MLP neurons of a small language model. Each row is named by its layer, matrix (up: input weights; down: output weights) and neuron, and shows model dimensions 32-159. Each number is 500 + 25 x the weight over its row's rms, rounded and kept within 0 to 999. Numbers have three digits each.
After each neuron's rows, "fires on" lists the tokens most often at its 100 highest values on Wikipedia text that the model never trained on. A number after a token or word is its count.

L4.up995:458505475475443543509530500482536484516537532507469514482510499510473535491524469486473479421508463507481519481548494509479522511522528455506469509486541512525456501517508481510479489496545502486495476484503509517490489487507512521500497536496492506459485538520465499497540495488486517500512526458532487513512481502488509476515518516529513523501518518494516523506478525493494498496518
L4.down995:528508487526499535498513506508492477526489534519469516488541501464487468490462496498561494488485497489496484493487524523552487478480499462494508508464485499514502493493552487520472475505510542474487471497527427504508528489513465515500478481504505504518520502510500481500523515481535499486431494502494516460486536500494476513496522518474496489530481501513478507542477474535540450512505
fires on: "ir" 34, "m" 8, "ord" 5, "ing" 4, "e" 4, "ud" 4

L3.up415:499507471520528486465516509473488527534525506498502500516560468497512481525489538517490494528500497479495524442490501513489484471519493526526511500476465548478482503493490560520503503472522511525469518503485499518472517553530495503494458486470507496521519458495522480452493488506476533503483484480455504519468521502493503490492478517474471530519500531484482501474529521494536476552526
L3.down415:490513508525492512527510552512496491492452501536478477471476492543493551506507452494503532482507489537510533486506526531502537502494547493444456501518540486495528540506527489508517501511500481500515478506528482445521535485495515466489514526507512517515456514469484495481512520472463467488511557549528532491505431448510514513510535470530487525493481509475477444472519514486527467485474
fires on: "\"" 59, "erv" 19, "ov" 4

L3.up667:527505549489472513459499495524514527500500505492524474475499502525492493503508536521482490508501495463517468508480468477489514497515503528552502486538486509510522489503478493465509513483509495490527488510505470525531496514504478470497509494444481505490453511518476505504526474531485495504495460505503527507481514496497462489471519516476454488504528502521505563508497522472455481498544
L3.down667:460485528468485525482498492485492522482473486517510536541518490532483520500470542490485501521514535467497506506464506537523501457514499501503538489455483519474493501498451480514467500503486502510504524476517512486459510555518508452554510480512498506501499532534485498519484451524498523480473487484526525547519501510420508485527462478509480501533511545495502508475483506479496495513503
fires on: "m" 45, "ord" 7, "ć" 7, ":" 6

L6.up944:478489461470503517535450516526508498517483496484514500466472523544502513459467493478514538478486532473503463495536532484486506520512497476521535545515496488499498518496489575565492481477515493531561510503514521531525465452520500540541494486502503532476552494490522540469482492545488492495489475502487522485496527471501486491477495503517548465506539503504474480527457507524488492520493
L6.down944:470525522521534494518491487468444465514563487497503494526510520505502506482519511535535491498520483480488570482524481503515527465482480447431445510488507508485486439555500502462508462536522526507513515516521502511479479508520490483466479534509479495491517485481528464470510508479531524455539518505451507487513501481538479487492509503496516493486484501489522488482500484454494478480505
fires on: "ent" 23, "oun" 22, "k" 10, "os" 9, "us" 8, "ing" 4

L4.up527:483505500465465537529538506479509528469504535528478486479478462512507452497509544479476498503487491527510460528526543498501509514492540552519493520520500474534507520508514520549486462492485450478503502500485505498480496482466478496492486490498496480489445455494537538481459537527497446483510504473436479514487481480531493512539513476498488505470487470530495513497512499522468515522518
L4.down527:471524488490530487522466517477507489506506522522510465514471490522524541541493507500491526550498493509505492523525497486495535537494511464525497458528508471458493498464487479507520462509478508488537520489493485530553471519428527498525474523488525509494521503478543480470522495512537503490528477502464536454517494501481539467554542516537478497470506452502512489511531484491491515482556
fires on: " |" 28, "ce" 12, "ing" 9, " and" 7, "at" 6, "ial" 6

L5.up188:493526519544477453486479546516496506489494494542500497513526508506517459494480486485508503479468542477507499522540466488466472474515515486508536518512518516466519479468511461521524525499525467539493467513509484488522464449476543532536548487504512473486499470512494454482493514500509502526490466535534508478479513480535550512504480529497517468501512482438539506495540507562508507486477
L5.down188:517480486483507506476515514495489516477504495517484452488514461479479532527509491481504501474510514514546460469486479530509486463473500489503575482495490497501507591474484489513496515482485489524507442501480472475470453512465538465488539503490489481518498511502529504518545513524528551511504544491487509481457432479488489508505469509440503479516482517503528451500512495487521526544517
fires on: " " 100

L7.up786:497452493483520505482480496501491486471514487549523542503507519494565471556540485537507517461497513513459504517547530481547516507474490500482496530495500552469493497474499457494479488484508502523474514527528529498498470543476507484525493485516514453468465470487512495488524536516498504523486539485484473459465550506494497471491513508461492473463521480470487482472502498520509461493523
L7.down786:499451484526498468521496506449486492496481473505493451527503476477476523461478524500472530492521543475491535506479510545453527503475518478532531533520521494515495518515484494501549545494495490518487458514459513461476498524507509491520529470503460509518477493511530515467469498519527503512471479462473519528454548496514491507528480508498486501463486482486465516513505493490499499527507
fires on: "ed" 13, " was" 12, "ut" 11, "s" 11, "ld" 10, "ot" 8

L5.up978:461469448481525512473527504543477512513523518516510539490487521473507490479521517507472501468479521524477472568491500533497492505515488478533517501481488521473494480465532495528527498517484515524490514515472493446532474516487510457525518516529538531447481543494495508493481475524487511513482529508483522484513509483492523442508532490433521497531484507480500457473512544473470476559483
L5.down978:487466513482483469510477551511523507494490525480505481488502576478474487490525525497467471495511505466512504504489510466522498480520492488500543521483482455502501468515441542456471528492490500511468473509474488540479463519514517521532506508496481529511492544518496457461506470527486510508521502460482501508503515451498521474538499484475506479504485497539492524497504517499487568486481
fires on: "p" 22, "s" 14, "," 11, "h" 11, "-" 9, "ed" 6

L3.up1018:490512497459557506490499475521490520562504518461511524531478488488501479520513521526494521504480477474528524443532506470479523515487530482492521588460515501474500457466482476474477455513472518470481513509469512501527485553518489515486554504473483469516507526508510513514516491480496499487505444502516475507504496456526513518523496487484495500515531436527513519521510485501472491480510
L3.down1018:493508480480492514479501516448493476482547479573487526463505483528455511505484456494497463453520493461512520514541533492476537504468461487504529459478501498472528483453497531498483489490480496478466474475541476522494524531481480496551501555502498512517524512499500537510493490491517490559535494489521492527487529473505501503503528516520496545444504539469526470465525493553476500512506
fires on: "p" 36, "w" 15, "/" 14, "t" 12, "^" 6

L8.up738:476461507494463510518499505499486484457542537486555512511498499507517520488534487444518491495509510494502502525491504524491484500463514465519486520520531556541521544536517498522515501484483456507507466511467536494509510468498509480495498527535493518535498469520462454508511539518496469496508498472516482467533487505529504464541498492535476489509478482478481479481525478570482529433489
L8.down738:520484511500510546517486529462485490514548507497509491510510486537518459457499520535493550499536454538447503524500511467492496525487523485532514471456463517490471473473468520488484545500496493461469467542467498488525493514441464493523490494513493470485490501521503483528515519523453478464490513504455526510504546501459493546507542485507495509537517464451521468488495492461481476483535
fires on: "g" 21, "s" 20, "ie" 18, "ic" 10, "r" 7, "in" 4

L6.up262:483462520491510478511509484463519504507502468480498502486536491472472491505525476501547569485483528470518504505505485437480499476491504462498520567526490499499462501531502491504478470469484508511503490509488494453526505449485557507480496522477544484501508497531502519498458494471458537536533539526509473540468482526474507515512516527532493563517533503494528501532493517511494557501529
L6.down262:494494457489489538481456475534498492526525524507496477543586481526528473489498463532526480530495491458505531506476512490481518503503511469481498487469530509465461518485507528495483465513487515500488493524488487475524499495506491474487457494475465467493552511485483461496461532548531519515484514522492494499468480513528527511483459491511498498450472484472468478473457507500468507487514
fires on: "em" 26, " and" 9, "er" 9, "c" 7

L5.up833:478456522440528551487530488501475503492505468523536490498483464491494464492479490499506484512544524505524412563528521508510511515542526469482550511482520468535502483489476504481514485531488507469482540481524496489507525515437504509516513519529496495493482537461542527498518442471527525503494485472479515494494497466530461492534528490477519512450545523517529525460477485549483496512504
L5.down833:514502500517488468482518504450472487502520524465492485516502480548508563475513511489499483510518509490467506454502481451510506485476455474465497513538467507456485462525534457446509463490496517539493537517478473454476535473463512513475495483487505520483511486514496502478499487491471505503526464498469477487438459509501481496505503532486498478517508485515495526482559526516491544497512
fires on: "on" 15, "le" 13, "f" 10, "te" 6, "ord" 6, "." 6

L4.up856:476500553484504458503517520490487473467490510524469518481518519505535513476483549485472521499438522470521502485526469437491483485485489485532554491498550498513509499503531479499450532497481524499516515497459534508548476507515507514485489483516501527529506463524489470454495506500484467531477480496533508458495528500536514521535461485496527537507490486501513492488516499524484522504515
L4.down856:522484479476509485504474500536489514470513516519457466461499470450506508536553494445533525519502497466510489482487514502527470488482503534507529504511507487513492531504514481497457510543488459520519480475505523480542482491512473485508503462503497523500498504498507470491534524498533526512528500502495534482484448520476502492523487506491506502546505501503518496494450494451517489515519
fires on: " R" 77, " " 11, " s" 7

L8.up1007:480536524498508502530476545498509497492502489462499518488465478505512525439482533511494489508552472459525489503514498469488451492509536463533499514528506483484469528477479502545511490516535539543467551510522519527512471456486490480472498473459496493462510521512443539491467521503500503535500489521457496514510471543538503507501492526493513482524521547516460476497508514484489455549527
L8.down1007:527542494487542474445465485505533494468517491518457522456476540506491508510566467512493504470522505515546489472554482511513499504514513493528501512497501460473521477482485523498485501465498492498498509475531493487488496509551469506472480477485583495429513482459514496455516499484454487497505509495534491517505548468517516493521451517526506528519491490495518511507484471473512527499515
fires on: " y" 13, " sp" 11, " res" 10, " ex" 9, " comp" 8

L3.up307:531479502488499473438504525487507476489487514510537479498521453529486503482501502487469469465531483497526482512537503488523512526531446526482495467487476433540522473527482490446516494452497462494504487488489466466531512528526522498510503516552500507491504567482479480485497461486497508495511509508463504499475524485529483529548532485480523453509486487523504478484492508515486433505483
L3.down307:509501537513500504492504504455517490442482523470505505523433516524494513470510467522509518478534487510483480504524529466517482479452462512556528425493489538521519497478511523512501525484504479513461507536508510455457497495525497536478476478520466509509476513524501515515512522529500453538541457549493483487483489469508449464486490525492468514475533521507499470448566530488529462550560
fires on: "own" 18, "on" 17, "end" 9, "ey" 7, "le" 7, "k" 6

L5.up924:533485491498455521514485516482513558520501468530531479508519451475480481475480486537490533501491507517477485503503527498506466487474521514462476540477506494498478499489535480483487518537516508451472490488553498485541468501520495539521520544506463484505476504530508494506471468552477525514453506478503499515549500472460513480457465541550530490476539531512470520495523491482498469499495
L5.down924:491486531514493509485533487496499501518464549546500512515472532518453500458542523532499507501500489426524468471495450488474517496529550541491522502527526515462468520485507492514529486502532481477478458456525481549472494513508469487508527518505473538481502527500514464486517499501474481538518514510468518515480510505494525490519499437459502531529485498513548504508480443498493483541512
fires on: " not" 24, "t" 14, "o" 8, "as" 8, "e" 7, "in" 6

L7.up376:497525467481468510535539504496474485495499485504554464497502542509503533512476522495544490505479514500500508484480510514523493535477542484441490496476497470507451522462471478489487491500477512473552456521473444522485531511510526556469475480469489506543529487484525526487481515513497515543443512498527513512530538515513483486481523529517480482498490474480536491537551496484489492492462
L7.down376:466483484500470516499474515483487531480521474506505512511495534504554500505488506502504470543520452508492538471513464503501496457529505544517501507496483517529531455545473494487517459507524500509507470500513518513482488459492459490525523519493504526544506469529456524521500572501499490522529538496517535442495469459514466464443489488472488501434500503512514508473515508474537520526501
fires on: "g" 34, "e" 6, "ar" 5, "ic" 5, "l" 5, "i" 4

L8.up642:535510490506520492468572478538478447482469483449491499521514498475483471494555477515505453466502487457520491494517509480539499497520465508531479525481472490507502447543479498445502491527501548536471481498516497502500536540542515506490493481511523482545512486513511507492533547504505471468511508515469512535488540521496457529495467495503526510523493541485500487507482503467495507525461
L8.down642:496506513463535523472506512497539488543447500553491554526521550513542512508540497495508521479453494489500509495478519488510501488509515460487486492508539533528512516486520497516476511493509467503496445532489453512491467481510476527473456501562484469458510502487496480519518520522523512484487534517498503457493499463517458526505498502498504478505512537491504492490505473509497516507458
fires on: "n" 71, " be" 12, "hen" 6, "ark" 5

L4.up503:577505523462508529499499534509498461532520534509504497476491496477502506542472529498542528481535516486516485493522522484527519494485508480517462496481548507493485496482454446525516477511496505462500477501495539495496496509488477525521514498509469494517504561457534471558529502444508513493556442509440506500522493499510516509533515465487486510515506481489478469482495504497480487487488
L4.down503:449469498511509516517512524505499517557479512510507455490484513483453486476542523546523498456505503472500520478488504498502514482518482489494511494540457504498484520477452481444490522524543533472500505508475509475430456463505480439514537471526552486521478528493511510477476541489535464486502521534505501474484484524526492502497526473486495513485501487490546491522504506467479505524486
fires on: "p" 44, "le" 18, "ess" 17, "s" 5, " h" 5, "t" 4

L6.up466:540504514520491522489544560513511480536494502560564520487503506507486476468498504481483473531465543465489516508529479470457509500481514499501485485512509474487496498527549460485480521485466532523454476498526459532488508539505489489476480465524491481522499542518533467492485493456491467493509497564539537487548538476501514534514563541506490537509489461509494527460504500519526502476512
L6.down466:485475496509520479506473488512509527480495494448472502481521475519474518535504481524500533464527510512508554498466513535477496496493524507456468522505481503483527507476478502498508563526508459533517492489475551508498480478518463506505529497501469481519510532530508482572456455486467508486477485465466487499492537475482515458511453471530517476502480512485483518513468472482487486517508
fires on: "j" 18, "p" 11, "l" 9, " first" 7, " l" 5

L4.up380:591533529484501471483508492507529487452475461497471511527541536470485516488554527488464514482515486557508515523459492495472510439464503483493497481524495506509515519463536492486509549516512525493504514488489503506522461539481494538495481534539522519509505520494507510515519510511499475516462486504533482502483557514457468484529499492508545497512455509527451500494502497484545537523492
L4.down380:468528531516503518516522525482491456515473506486506478516496512508545512473475502521525486470519528489467494474466517548473484524485505520540498546504453509492494492493480507521496463459492525479541502501475471502497513500513468516494530504512482484473510530530490536497495486518525464515482475493523495536500496514561477507495514509504504556527525506478471501496544482491490489503514
fires on: "it" 20, "iv" 16, "as" 13, "um" 9, "og" 7, "ame" 7

L3.up675:495483564497512467479506462504493494505500561496482481498498500542501515482514530496473489522485520496510499498518521491514501531500455469540477539464510466532531532442498494493522538518473501532528476478504527500534542469490493501487509499529526487543488522496537519449441508489455511468533490489456542479481495533499511482560514486507529547512492505517510478510462507469448495522499
L3.down675:510495532489510486463483498470506466481494504487482493543494528481468487529503489481443474517504473531472488487547497547498450513530467505493459528455520444523488501477504504501516509529508491497475521456488454519477528510481487504504492496504514476515516518478546527466433529498534517498528510457516524476460476447541545483512508490518517498448499488507514500520502468494483526499488
fires on: "." 26, " y" 15, "ame" 13, "old" 8, "ace" 7, " Y" 6

L3.up969:529482551470507476481490468517493529485495499478547530516492534477494524534531535445501480515519485510522479482528520460458527482473465464468511521512502487490550522484510518527506504504458467506523509522487478489504542491511521530462519533510509487519511530507526502452469509475509550543485499457502502487518450498504509482492525506512541515437471520504494466483506455517486501523489
L3.down969:509570464527493432521451531541504506510490462487478513485524488541498509553516463447475526534511478512484469509504518511516528509502521507492466497488498472511493474484492487510523520529442498489506493470512523495484513482492466490493476502519558499476510504482538475479466512465542513536527512457490488453494487489491473519458519563495499556426505475526497527520494474519471519516486
fires on: "." 86, "ide" 7

L6.up327:500493505512488486538479509555512464453507497508511478532480477485507498462458513481506536510431498476503516474510535484453521518498493505525520507504502502527495504462498498459494567523518529499527542478479545532525482529512528519502483512467481481540480502518524473465483539499485499470549495443495491479499501493501514485502510471490548482473473492510530528509508518472498499500537
L6.down327:491482495485500533501479514457507494475530472507481498499480519499512496516495490525535468509554526509487535500515489524539528510486507500512522504488476478533477540480465498511509492461506491473524507502483485503521540522500526452503479482534525534487532523465494452526511489558516525501515444532510507477455452477523534528525497489458505456496520467515491514499505511475490484536492
fires on: " with" 14, "se" 13, " for" 11, " w" 8, " " 8, " on" 7

L8.up162:496529498505471517464511510505513478525538475520487501531501528466520514516510496516499466484495526518469485506507503500475522498494478496511485513493461513508482488507491471487490549455505480498518447514527489479490530522553512465483495466476514496478536532507495470483505533430478459503497524473481520487545483504509476503544476505520473535486481481546501502535544508466459506495506
L8.down162:470528516473478431506479485546488465511512524485527491468522549517486550481476500496470521523501467476505490488449473510464455513496485542525481525535516469478496517533495470477515520503464485510503490530529522509492502487574538489496496488451520522521520501505459526485464496505477515498516524482471452491484551512503522470507536472506520507460510496522534476510501525502547507528491
fires on: " " 18, "2" 13, "1" 10, "8" 6, "3" 6, "7" 5

L6.up978:512527503512464500478482534480476505585482511569527489532471507481493500497481504489550525489501522542466500518463518527481474534461507533463517542497503464543466467501526485513463491483479506500485514499482522469498490479469494527471463511460508514510478538491520474524518469502490505536481571487506500505534498542484494496509475494511499505467511500501557499520516482473460523477463
L6.down978:530471481505506482446481467519534501490478520496514492476508492546488538519464510518485494534493451480558530507480504507517520481547469499489500521523448532511523517561508453464514475480513487483521491474525505538489509506520466476555502487505479472474533538524522495501488550496476475533483469503518521504448506499459481508462478513535543502566516482492506477518494519525534490499489
fires on: "in" 15, "e" 12, "are" 9, "t" 8, "g" 7, "p" 6

L7.up404:499518476474531515490546475526423467491471509483511473511516551508484450457494505494468497485522486477474491494535503535503512471526481480502513491490472512509525471546487520516488458475473493488519481487423541505512542524505500500486472477498473481502482485511592489489496506503521521514510550493507501499487490453524469519490494534567526502507532525508507471500513492523481480508458
L7.down404:532484453509490550515467487486522494487513503493488516493492513536489504550466439518473522492480480530498508504507490461555507508482531487499493455536466519515459492533500504463523513522522430498494509514525532487499490481542504478512486526516493478499496525483528515503511489446557496515505471485476511507503498518485473519517477497475477449492483522499481481452470507491500456488531
fires on: "k" 28, "ark" 21, "ing" 14, "n" 5, "ay" 5

L6.up419:503544493497485504523487528499535499543490459536463480535496472476556529475472517535476500552488529503506469487495506482494536510547485494479522463547495464523507497480518519487487481531518471496469535489548526479477511500452568510497422514462475445490504474517451487491537515456483522488481470533534500512513520505515466493482472442441510485505495501481472502529441508526521521511473
L6.down419:509505515520560501438502491494499518458465508512516515462466515501500479491517516513508523479500518486566518555514475530492464475467494520516491491487481486523508520510530521553536495478480534448486517502494529525510464524511503516559525481476499487490468480486513497491494478471517506499519541523469483482508539546474532530501502531514534505468562502502516534494523492468552448553523
fires on: "e" 30, "et" 25, "t" 17, "i" 9, "z" 6

L4.up759:507484481522524485509477532461516478490513487572518459509481498512513466474488534507512497529517485477478449508519493515496504485519548504477521535533500473527500536577531477517493494450504531491496501475490450486495507471502488477486497480523509520483493486501499448505468524496510472518518542487462444544464439482480482495476527484486439534431508441519510507511530487500517501519453
L4.down759:473502461461525456558525533465477523463489485448551489491510497559509460470441460495513519528534447484501535514482518478491471484459520501507450523491505520463522491524494536494502508488530478498505508501490514513492518497510461488516495557511494512523526484531486495454486517532495521481504536530515488509487516548540532507509505492474531486500509524480480479520495499498467517426523
fires on: "m" 17, "ce" 14, "ess" 10, "re" 9, "ial" 8, "st" 7

L6.up887:491511471463512471507535468513458479495473484514477507509504485501511506450528484513476441491491511485511469530498545480446489497495507472519505518496493484499505543580431472522519503508481519482502490507507519511506523540528537509489492529501490499473510505479505514472523491494508543508493581514485510512530508497524525483495529457489510537469516500520513518505556492506485479506445
L6.down887:546535458470480519448498501490502550520515486478540507529486519477483500516527488547515507491543521473530500514519518533508496479514527495538508511530499525546518474560515487528481430525513484464497454453500472461447502483531478497473471465536518512456449441501527499491499498510499523553502481508485514530454516470493487504535477516502480531460540503462476507431482491499520477543497
fires on: "." 20, "," 14, "n" 12, "k" 9, "s" 7, "x" 5

L8.up763:486495508528548488484464519502469495517485509554520510458499499536528450513476515489476490498513462502491490498470463492490517524482478474521562466518499474476509533505546506489502502456489503514512497474461495493526517504504499516536448520487519481519469489513503503484498500495525521506473528479474511514475525536536489495519480518482549520497480515512474543506505474484544547443487
L8.down763:518497518538465542483546494508500504477500451518528501508495477523497500496506491474515526535533509528477487484474487496525485493461504506507550488476506536510505520473516510479502476507499479502520503506523479493479498515518527472508496506443530549505500484541525473505514521441486514502526484518540457497515549474519487559507499495493475482505539504476519491486482470515518469522498
fires on: "ou" 36, "ed" 10, "ir" 7, "ap" 6, "ur" 6, "u" 5

L4.up899:441525521507555471509489497492514452559500486514473511520522530492497529470538503498537493511519519468498505500448462492500482512529481494500497498508524507504502472514543478534519515535512508477412504474521481512482515530459508493508499486503475485463465550520467545472473498515505490518487503498514491537513471512540490479526492498478546463537513507487498537524525529499516481487435
L4.down899:524501502517508507489452490508503511474439533514498491473439515466493461471497492529492541501531494487523502490479516517528480492482484476488482484506518476511472495554507530541505446494511485501477456504520502486480515485532481482480514518474529524482500512470544495495510515519475456476495559509572524485515526536483513526493447491477520517470485520491514540512483494486512499512510
fires on: "e" 59, "ers" 9, "t" 5, "ear" 5, "ver" 4

L4.up919:474477519501495504495555477495495519517492480537493509512463503501499476493511520481489501539504545447538514493540483483511486498449497467520506539516452471478511493483464480483503435523538537498495480515506459497506491481497480467513535464515506540560478538507527519456539514521569526515495481517463492503512508450488464511532492498496554511492475496508466534494511482526493514472551
L4.down919:481458531510528479500493516482455471496533483522524507475513456504468463456546508481478486507505510485504534513463495493499539470517503511535477532494503552498491480491527495492464456545502475485514500485509491546499519487497460490471478532498493502524520487527460489516510490449541518523479480524514503461501494526502470507526478530535490509513522493514478526524481482494518486483488
fires on: "ul" 27, " de" 21, "ow" 19, "or" 6, " he" 5

L3.up372:494501485528516527490501503504493520486417522532447526507491530506508504496507524478483495535456536461535562500505472493514507481472478448477499495472493464503490500520489491428500485500545472496497489495500487510527524461543485472487496449468501510502493482475496500477551462484477531482516522473512511523483532508522456513536492519469551472502495543490472485474522511468467509493491
L3.down372:487501515493509478502485513484489550470514496486495448491520509483493523475494491481490487484527563523529510472475466470512499505531486475515468549506532492531517469520479493472497487520509513546506561544492524529468463488481476490496445481503489520509501487467498470499505477484496521497470502532542496489496528497514501488523529517469505487521416525526462514478482476478524517505548
fires on: " de" 53, " /" 31, " comp" 11

L3.up839:512483518492477477493459520531554458487510436495519471501525514494481483517526477448463501482527518507508504494496513454521533456466478450496465546509510473487499492523543521506507523468459495460475499470490509522485472493494497509493527500498495513483524499572509515485542506490538480537509477511483480510465487476504539485471540513510507510499512470469495450492515505538514492488517
L3.down839:476523468463538501515482511462543503510531501521496490519496478518548545486494521501476495490541508538465452506481478467493424527457533514517556501497458520519474476494510539560516515498497483491480517523520449503533520491493487508516497491500471498505491508478532519505499516524542476541484487472502482456509463486557520514498517482503504477477460516505489501528517520467510523536510
fires on: " pro" 35, "us" 26, " a" 12, "p" 7, "id" 5

L7.up44:495497504513496494491501467520499507486492548519481504470502464491453521546491491512486496535486473448473495480541523484515500516530490490519492498533497509441493498469480488535528501525500523447492496461501476484505477498451513508530525495517489534491510516487497516504510465499539513526447484503488483526490487477613504467541500481465522428538491483500483486507483475505511454478491
L7.down44:477506478495514498499470549534530504479517521540491537527512526496517494477539527495507490536498521559511544504490550522503464499490465476495494498489501500556500505501488488504476468524524503486507466531486473519506503505523477453499508491484464551472494442484463468481511524504509529468512499500521520494467493497504511505551478473471471519493525512494526533482473502517455488522513
fires on: " " 23, "an" 21, "ers" 10, "on" 8, "t" 8, "ic" 5

L5.up1004:536496518488503470493521455533507520494489487500505504498528486503499571505528511479520478515480503488509461523525548445485553488538491481543489490473507477483522525494536521503508527518533495492497462509488499486491520503496518456483531509583502491496475512461455491521539461525458508477503506493482483458455442486492533483544553475522494493464515545488503459501507508518508496488479
L5.down1004:508523517532519506533499462486535444492507502461506437478497504544458500530485547484499508503530516469492498483466501504520529446485501516469512467542541545497525487486528489529536497467469481499501537524516517497483513529566523565485509516508455478473542510531450519483484493478483472527530484506491480509478464529494509502515472547520507540517534480524526490474551518489476500539458
fires on: "se" 32, "em" 15, "ent" 13, "or" 10, "on" 10, "own" 4

L7.up76:522523526510475490515530506528482560492486486475488506518494462525503503505479510430480492483487476493478519496501501504457513508522481491515515502484523514502503464511518478478499525559530516488501480487456471510516490488498550523520462521510492552455501489479462559519543500525484533499531583493507509503502444495506519500496510527531507509505483469504505465518495526471493476532500
L7.down76:508516501465505499454470521512530504503499451501517520495476524512512518477502507524529476473507479492537463510519504487519514447509496521502485522496463445509524537526495517484533487448468520501494516531527491505493481518506495487472542524509506479510521501528496458476503551508493499490470504505524469504484512513488456495507533450501495530556511503479480504534506508498477504514489
fires on: "==" 50, "===" 9, "|" 8, "e" 7, "ir" 6, "all" 4

L4.up748:508540498482443509509508503502479476498489481499515533473515490510511487477450500482489472505504490454508481512520526494492520522501521477462502519532525520429508489494555535502518508509532512504495509514477514512515475501468533482495452473439404473529533508500519506502473523475493534494499504550510539490492509509520505495478533494472470488493539529482528533472471490470512457511539
L4.down748:521466490457517518458506515485486519507478479427488512509491508500507526509546499518530483480497482494472470505531465476483520480494511453475488570488507506543531528549535495457495492471479528536491527478491491482479500500531509484476504492540475516483497529460500516480501464480487547454491554462553501474495475505533500520473510497508471517539490531497510511464519512496489498496517
fires on: "\"" 56, "ent" 10, " /" 9, " \"" 9, "[" 4

L6.up774:429480522464493517530480541502502493500480504522509462472474509508496494494464490475536485493542448511469482514453519519514502537478473490482518507553478495491504543525488519521489548478485446497484503516459507501485561417465542530480469488541506499501478475489452507528506532532496482521485539493534487504523490504515532512510501493525485508529476527445519477483524483457464522504511
L6.down774:490489482486501516519550500500531490501446462523481514496473507478497514474510523517420508499441513531522506519469442521496522518493468443518542487512539494504521479464511490524503483502461477516482474480515470531497483519507492527479493513492471505562508476505458503514488462471531512450509505521438477512482531507538503508531517496461529507486525487513501484463472482538467514479524
fires on: "4" 16, "5" 10, "ess" 9, "g" 8, "in" 6, "ag" 6

L3.up568:443505507532500500538530510452555522503508486492459470487535468455468466515517468531510479507495482471490496504482525523488486516511521538472489495502528531528541521528549512515520482503493499490508485537460512529521513510475476496492501439494497495482494466502519496472494476524491435494527495547490514513480522469464473495461519484471487558512476492516469504506495505527509469491468
L3.down568:507493510491470488534485497525468479488490493459504486516483535509543480502484483560538485470516503503490496529448514510505450487490484515481502476492552507507539517526469524512472518512500530504496478522495487510514483511506462523500460483512492481542489493492527478455506510447468533493532540460492489524476520522459502482537455503508499483447510514531509530436462531477488536505499
fires on: " |" 22, "ard" 19, "n" 16, "ate" 10, "ff" 6, "{" 5

L5.up61:514496507461528443511476497485507499514499499532508509504545479505524499505533500460480499470512494480516464519485507483527544520426490454506485512530542518492497527458565542550508518483505528539476506503468517530524490510488493507488522557492507465510500481505500497520517507509487468507503520514498519479498469492527512504476519510492533484504484484519486507451507496516533516477488
L5.down61:474498472498538489484527486462504492506537477475482492504497484476527521539541547495491496486513541495494531486466502468487521484459483491465472508471451473526486517495526477500479512512495505494489523572482526487488477502551515499530499490494517491480523507484499503470477510512510480504529529484500473522522545499506535538527520538485462460513502514497475525527527534520523473535541
fires on: "us" 50, "ur" 11, "-" 7

L6.up807:477497513508515531513540509474540526510515493496472492470473535510528500496512519519549485503489483473510465513488547519507464525511481483512511482539501466466520541498510522522483521480499516482476533530503515464493475487499474501487557477573520510433504474530504503493496546480469506526492501497457510519493513489499477477565511547476477496520546510513488454463541489502527510537510
L6.down807:509498516498542515515496492512526541497524508484466483486505499493507522496473474509535530510521479506485474487490484484531459472493479508516544479460567445479501504480510549475498516489494478501499470529518523534511498476512480514458516499533527510475485507498463503509514493515463510530483439517506536488506488537511529538437476456452483527532465489512502474525506509491505519547537
fires on: " ex" 34, " cont" 19, "x" 13, " res" 5, " P" 4

L8.up583:480504493475539503498533544477486496508504511473553481521494479479495504488526526476494466475495451527477469526481521506506515475483523464525461478566462474518489563569497486498503436462480533505480492539475457498501520516513469532492509489522503505488463458521472466478521527551487514499489523514506464529532516487479553463482505460514480461540531477488454485465519531506469530526488
L8.down583:512491452492474536553500507514523502511526464501541496528545484502516484464519471518489512495510491535455491494500447497488445491494499493521481502498469499471486515486508479530519549481465467477484513455507524492551534511473502517481538527506513501509522532492457486547488489526484517465506562513517484535501461415510500539499508472511480486563494490565480481505476504482489525509492
fires on: "t" 28, "ch" 16, "ess" 14, "ence" 6, "ce" 6, "ly" 4

L6.up726:535508468480492491468493487462535523527486481504495522514503494475511512486490473493482540473522504505528436544539461469518502547524469490519524470520545459531498514506497476480526508545539474495503470485541480521488513536502492527475497499516476483473522481470482455499479477519489470497540531551514517439548474466493512513507520502492516522508467510470518521473463529543450481498461
L6.down726:490524480488497485512487484539508497461547517467509494537477459492485529556481477473534549509464553508492522500492495525485516494504528511500469482468516540548500526553528495500499515518511514508499499513484542478495462460532553494517480470519507476490468547541487531496527482454481515499444511553486505528515486513462488496508489447505505531546485480512524482484479499478549518484488
fires on: "ol" 23, "il" 18, "on" 9, "ep" 7, "ound" 7